{"num_key_value_heads": 10, "init": "normal", "final_lr_fraction": 0.1, "dataset": "wikipedia_en"}
MLP neurons of a small language model. Each row is named by its layer, matrix (up: input weights; down: output weights) and neuron, and shows model dimensions 128-223. Each number is 200 + 40 x the weight over its row's rms, rounded and kept within 0 to 999.
Before each neuron's rows, "fires on" lists the tokens most often at its 100 highest values on Wikipedia text that the model never trained on. A number after a token or word is its count.

fires on: " and" 59, "," 15, " actor" 7
L3.up1356,245,217,203,254,160,164,134,150,191,263,196,212,153,160,240,257,258,227,261,249,222,141,155,198,176,183,179,150,163,171,194,199,216,174,187,230,193,180,176,176,96,192,191,178,252,228,218,167,240,146,214,187,208,166,232,200,213,135,247,177,268,254,189,206,143,147,227,145,193,261,187,201,227,205,234,218,239,260,164,221,225,231,197,127,203,164,216,158,205,250,139,293,202,211,152,199
L3.down1356,211,174,170,176,239,201,214,227,194,189,162,232,215,143,155,189,182,184,203,138,164,177,168,236,219,144,196,190,191,182,195,212,167,184,159,211,190,269,216,236,166,234,216,203,282,270,281,229,209,182,197,192,159,200,153,161,162,202,220,220,191,248,163,186,219,127,231,220,225,229,190,193,201,266,216,218,251,190,213,210,170,172,189,241,239,149,230,177,198,128,169,189,168,200,164,274

fires on: " such" 32, " as" 9, " that" 7, " Qualification" 7, " /" 6, " W" 5
L3.up323,230,212,262,232,163,192,214,242,210,223,122,200,217,262,226,151,220,230,167,197,212,243,183,200,218,197,228,217,215,199,271,231,220,191,183,215,237,290,169,210,218,163,244,188,261,200,216,140,196,198,203,202,145,167,205,122,146,186,103,245,226,183,206,193,209,137,275,194,205,197,95,172,185,141,123,226,165,272,181,204,199,224,234,179,212,202,241,220,210,246,216,232,198,255,110,213
L3.down323,214,216,91,167,192,136,196,180,236,249,269,151,224,253,240,179,253,224,213,166,265,139,214,193,193,190,250,195,214,242,144,222,138,200,206,264,186,196,220,255,215,227,212,218,209,239,190,223,227,186,223,172,249,125,217,175,179,125,173,158,176,243,240,217,279,202,175,216,252,193,193,209,175,259,117,188,206,192,221,191,171,181,211,127,229,182,251,196,174,254,165,134,226,187,157,118

fires on: "-" 56
L3.up755,189,229,197,192,247,223,174,225,197,153,159,194,219,185,234,196,274,222,209,207,136,274,228,232,214,230,250,228,248,257,213,192,185,222,174,273,166,164,202,252,192,275,213,121,203,170,234,263,201,241,196,305,261,252,255,196,204,221,199,125,204,214,271,227,204,203,157,267,198,220,228,210,148,290,147,146,226,218,176,139,182,208,138,213,233,168,184,215,176,143,194,296,211,150,151,222
L3.down755,125,181,157,278,182,201,249,179,97,217,273,173,192,275,123,177,196,199,182,217,264,190,141,150,187,170,222,107,225,217,158,254,233,198,192,211,236,191,246,249,210,193,162,173,200,156,199,164,163,177,137,198,119,213,197,177,176,266,224,189,204,237,236,211,241,188,257,266,263,187,186,240,198,171,241,213,174,227,165,217,194,180,193,156,192,258,208,218,203,191,250,206,239,223,238,150

fires on: " that" 26, " \"" 14, " on" 13, " of" 5, " wrote" 4
L3.up1283,178,228,187,216,184,201,203,196,238,136,245,239,210,260,178,193,173,217,144,195,190,173,210,201,204,176,186,189,208,193,172,206,205,211,140,251,128,201,176,253,224,210,198,202,204,140,209,221,193,163,212,185,219,225,168,192,263,148,200,164,134,238,227,175,150,213,126,211,207,195,281,175,203,134,201,148,236,252,182,174,227,175,209,152,133,213,214,151,261,242,265,177,231,277,247,201
L3.down1283,195,237,196,202,188,210,201,206,148,228,195,174,148,230,186,243,177,199,140,191,140,197,135,253,194,267,85,201,272,265,157,157,193,184,255,183,161,215,174,190,135,189,196,157,218,230,235,229,200,299,164,231,234,185,139,205,187,206,292,181,209,207,204,194,170,229,147,152,227,224,223,139,199,186,216,198,237,211,243,201,227,201,261,139,198,228,185,167,225,192,235,245,195,242,205,257

fires on: " of" 12, " /" 10, ":" 9, " age" 7, " University" 6, " at" 6
L3.up1339,219,186,151,186,222,187,181,188,203,231,206,193,154,185,147,150,188,90,214,292,186,262,222,158,169,168,224,179,242,188,138,150,147,282,235,262,294,199,182,165,205,149,233,223,178,190,209,146,139,190,236,175,198,264,158,254,217,123,167,191,221,189,188,243,181,231,207,185,223,277,168,211,198,224,237,211,113,221,210,169,158,135,199,174,148,242,220,231,207,193,79,213,240,291,206,197
L3.down1339,238,178,137,197,80,171,250,206,266,114,153,154,178,214,186,205,201,276,277,241,179,242,141,206,210,201,190,212,263,189,165,234,178,191,177,231,142,84,250,163,186,232,187,194,125,269,187,173,183,195,179,192,201,198,214,241,283,185,270,215,154,218,202,213,139,159,249,204,186,192,198,151,205,204,143,232,116,245,224,124,185,224,181,205,266,244,292,150,239,165,196,237,225,245,137,217

fires on: " at" 22, " to" 17, " reached" 6, " held" 5
L3.up1786,223,280,224,210,233,246,123,274,210,179,189,219,191,225,161,183,290,229,238,218,146,165,260,179,236,155,195,155,160,198,166,176,176,163,266,159,213,244,163,175,169,184,195,209,282,171,205,263,243,256,165,244,170,201,172,155,244,171,209,139,196,170,213,200,171,156,194,144,200,220,158,152,183,214,202,204,269,164,167,221,264,181,173,218,234,103,214,221,146,239,241,166,140,242,166,222
L3.down1786,196,176,197,141,200,159,206,190,193,182,215,113,164,182,150,251,151,211,271,218,157,189,170,207,192,166,227,150,230,154,184,195,122,161,110,250,160,161,150,250,175,246,209,220,176,220,151,127,156,192,183,289,182,186,183,212,213,181,275,238,193,220,196,251,174,148,185,216,234,203,230,212,158,110,228,228,223,313,252,219,195,287,242,133,190,175,176,193,260,181,160,247,198,291,132,202

fires on: " the" 17, " from" 15, " University" 12, " at" 7, " Arts" 6
L3.up1048,137,195,190,199,216,158,242,188,199,173,180,266,276,193,195,242,144,175,187,175,176,266,174,177,172,175,230,212,238,253,171,251,192,224,178,255,131,202,243,152,219,232,185,196,220,153,183,202,227,176,227,165,168,173,177,277,191,241,264,149,245,219,153,220,232,154,239,97,278,185,145,171,149,203,288,191,188,234,193,249,222,199,227,202,116,210,185,151,109,231,237,177,201,127,224,184
L3.down1048,229,233,183,186,255,169,172,221,209,183,148,172,201,239,150,121,197,219,250,218,213,175,171,187,221,228,174,165,205,194,168,184,197,173,246,134,190,219,246,123,157,174,183,249,212,253,152,126,214,217,213,175,198,209,158,246,177,182,204,201,278,219,216,188,270,211,227,182,267,173,161,180,160,181,185,174,194,296,127,211,242,176,222,228,228,225,279,268,216,155,264,170,160,200,193,219

fires on: "s" 71, "-" 5, " |" 4
L3.up1199,148,186,139,161,245,262,221,146,193,269,190,168,177,159,145,224,228,207,197,170,195,310,164,157,126,207,231,236,211,231,156,193,171,146,227,165,172,229,172,191,195,154,222,165,190,277,209,206,152,268,137,182,182,209,195,155,221,219,296,207,156,185,258,212,146,199,146,126,202,151,226,198,162,168,199,191,193,190,168,171,205,220,208,173,227,153,165,230,216,266,215,194,188,181,253,190
L3.down1199,239,220,157,237,173,194,155,249,209,198,199,172,211,264,250,268,201,174,211,202,214,151,153,250,207,139,189,122,160,124,225,219,236,213,145,177,238,187,232,223,167,227,196,231,191,130,242,213,208,210,279,165,149,309,184,177,177,229,173,200,249,131,217,205,256,225,211,206,189,168,197,191,248,204,233,241,183,151,194,157,239,173,249,224,210,206,292,231,225,168,167,239,281,210,149,241

fires on: " with" 32, " where" 9, " against" 7, " at" 6, " on" 5, " With" 5
L3.up865,161,126,192,215,172,148,134,103,198,160,201,210,207,205,243,251,217,163,159,241,232,183,136,212,224,188,230,200,224,270,193,212,246,181,219,187,207,240,120,211,199,159,142,192,207,157,229,213,151,193,153,196,177,182,193,157,247,201,182,244,269,280,190,235,170,208,218,175,218,213,179,183,169,230,157,201,166,182,142,202,279,224,223,214,122,215,170,179,119,164,250,228,205,196,260,216
L3.down865,260,193,225,186,201,264,170,204,219,175,145,178,128,214,198,215,164,137,241,102,263,170,218,184,235,182,267,203,281,275,196,147,200,254,233,206,209,180,151,187,180,208,168,186,210,161,223,180,178,114,194,267,200,194,134,222,205,254,239,213,84,216,235,235,228,189,147,231,271,187,223,175,216,223,196,211,244,224,183,122,199,253,224,213,208,185,179,143,148,178,252,198,157,275,229,190

fires on: "-" 46, "re" 4, " decision" 4
L3.up1456,127,161,187,222,177,165,217,227,241,78,179,285,216,212,177,168,254,191,176,270,234,187,224,283,223,240,170,170,169,202,199,152,238,169,190,166,175,219,162,172,163,193,227,222,96,178,169,150,226,216,221,179,188,156,231,273,249,143,207,240,167,167,263,181,174,197,161,218,159,183,220,207,137,215,173,174,202,201,178,187,171,202,142,90,160,224,226,185,171,217,160,227,174,255,254,191
L3.down1456,177,225,222,225,243,203,174,186,164,160,199,208,163,150,104,147,205,190,175,234,185,166,151,123,225,202,173,190,196,218,129,194,183,275,200,259,205,230,199,188,174,214,189,154,166,161,176,134,237,172,232,273,178,211,169,177,191,207,173,221,116,167,180,141,206,254,258,182,192,209,219,247,190,185,202,234,183,196,231,175,193,148,138,213,160,193,295,252,289,204,129,226,245,215,178,160

fires on: "s" 65, " /" 5, ":" 4, " Apps" 4
L3.up525,192,189,215,199,158,183,159,190,238,239,164,192,205,159,113,299,161,227,122,187,157,213,184,202,226,171,267,175,175,187,193,250,120,127,187,194,142,177,184,162,244,106,268,253,206,215,215,227,169,188,162,183,167,266,169,177,207,210,270,259,202,179,275,234,263,176,176,194,192,209,184,257,178,244,231,192,191,206,222,227,191,273,131,214,193,213,169,185,234,210,181,209,147,248,171,184
L3.down525,202,216,152,214,167,170,259,236,235,91,179,191,250,219,203,229,180,242,222,183,169,139,146,212,255,203,116,208,270,261,184,263,199,210,229,221,167,179,222,173,179,247,221,177,233,195,152,247,243,201,184,238,175,194,200,193,283,233,180,126,247,168,236,208,162,186,169,280,190,246,210,206,220,236,226,187,168,243,212,146,168,248,239,172,183,227,117,193,199,299,159,168,141,194,188,165

fires on: " out" 16, " a" 14, " over" 9, " of" 8, " at" 6, " was" 5
L3.up204,201,177,236,256,213,174,217,167,220,195,180,244,183,300,178,212,152,195,139,181,135,192,169,222,214,210,227,164,146,209,167,234,204,183,147,213,225,199,176,196,129,171,163,198,248,269,254,155,86,176,275,260,230,211,256,239,193,185,231,245,230,215,161,201,268,194,195,197,262,162,230,262,174,243,191,100,174,223,159,164,163,199,300,169,207,168,207,191,225,245,249,217,164,213,182,146
L3.down204,232,209,227,197,215,196,225,230,204,238,125,175,200,173,219,130,212,202,195,230,210,152,225,246,150,189,229,200,231,117,140,193,206,186,217,180,228,282,208,225,186,172,224,193,170,216,206,237,256,124,185,210,251,225,174,238,185,118,267,220,155,210,237,170,195,189,198,222,162,192,99,220,237,194,215,102,187,229,204,200,197,277,196,209,159,177,204,217,172,213,175,219,157,232,163,173

fires on: " of" 31, " for" 19, ")" 8, " 1" 6
L3.up810,247,229,185,248,165,136,180,162,183,172,285,180,237,247,200,241,165,217,202,159,196,186,231,189,184,163,130,170,199,167,214,230,262,255,154,183,148,196,217,156,223,162,181,137,234,216,123,148,165,213,166,171,184,214,237,227,175,199,204,259,245,165,269,186,197,178,141,162,220,211,223,206,172,167,178,139,150,223,254,212,90,132,242,149,250,210,211,185,172,238,206,266,229,173,272,229
L3.down810,285,129,232,174,196,167,266,167,218,124,233,227,223,180,201,167,227,157,215,126,194,111,175,142,185,159,253,215,226,204,227,211,254,154,214,253,160,182,116,205,261,151,199,100,172,221,171,190,179,179,157,250,160,251,186,196,248,100,194,243,216,168,149,190,188,159,155,126,211,207,181,203,156,188,168,212,223,257,127,237,220,183,173,170,154,246,176,136,254,178,183,221,189,125,145,218

fires on: " on" 48, " out" 19, " with" 11, " in" 5
L3.up1590,244,181,166,306,181,131,122,171,212,113,260,130,211,224,226,152,239,235,235,230,152,234,192,256,175,233,218,241,180,243,224,250,212,249,166,166,224,183,137,264,270,186,131,243,191,190,204,211,125,265,214,205,159,123,212,106,154,161,190,162,271,281,152,237,219,199,255,193,201,235,226,228,167,270,195,179,206,268,124,227,211,279,155,208,142,184,151,215,240,210,213,189,216,176,262,163
L3.down1590,197,233,161,236,192,212,241,248,202,175,221,221,142,264,184,187,238,166,211,172,277,251,146,196,223,250,236,163,158,222,183,180,227,119,180,214,167,135,268,268,157,138,97,122,213,136,227,187,218,202,208,172,226,190,224,262,247,244,213,147,196,193,109,242,205,205,174,252,187,173,184,216,186,242,130,183,223,248,169,238,199,178,232,149,248,219,159,284,197,206,187,207,222,170,181,200

fires on: " on" 46, " /" 16
L3.up997,236,251,206,208,193,197,198,146,208,197,236,219,240,120,166,170,168,232,152,215,124,245,232,169,223,151,238,170,201,245,194,236,190,193,228,195,171,235,150,141,258,192,227,233,227,211,256,219,159,193,216,168,156,116,179,261,164,174,237,248,247,275,211,220,261,178,143,229,216,172,143,143,180,178,195,163,213,237,283,257,121,172,190,206,179,196,241,310,249,201,221,265,241,128,219,240
L3.down997,193,175,151,219,154,158,153,235,237,235,227,237,203,231,185,213,188,211,199,248,166,193,210,261,188,189,203,168,196,216,262,220,258,186,221,180,155,182,147,188,220,248,221,136,209,190,206,188,178,205,224,190,161,87,197,222,150,320,247,217,193,240,223,179,232,223,239,247,225,209,196,149,154,181,217,169,215,219,295,194,166,102,219,216,243,171,190,263,172,286,154,138,172,184,167,154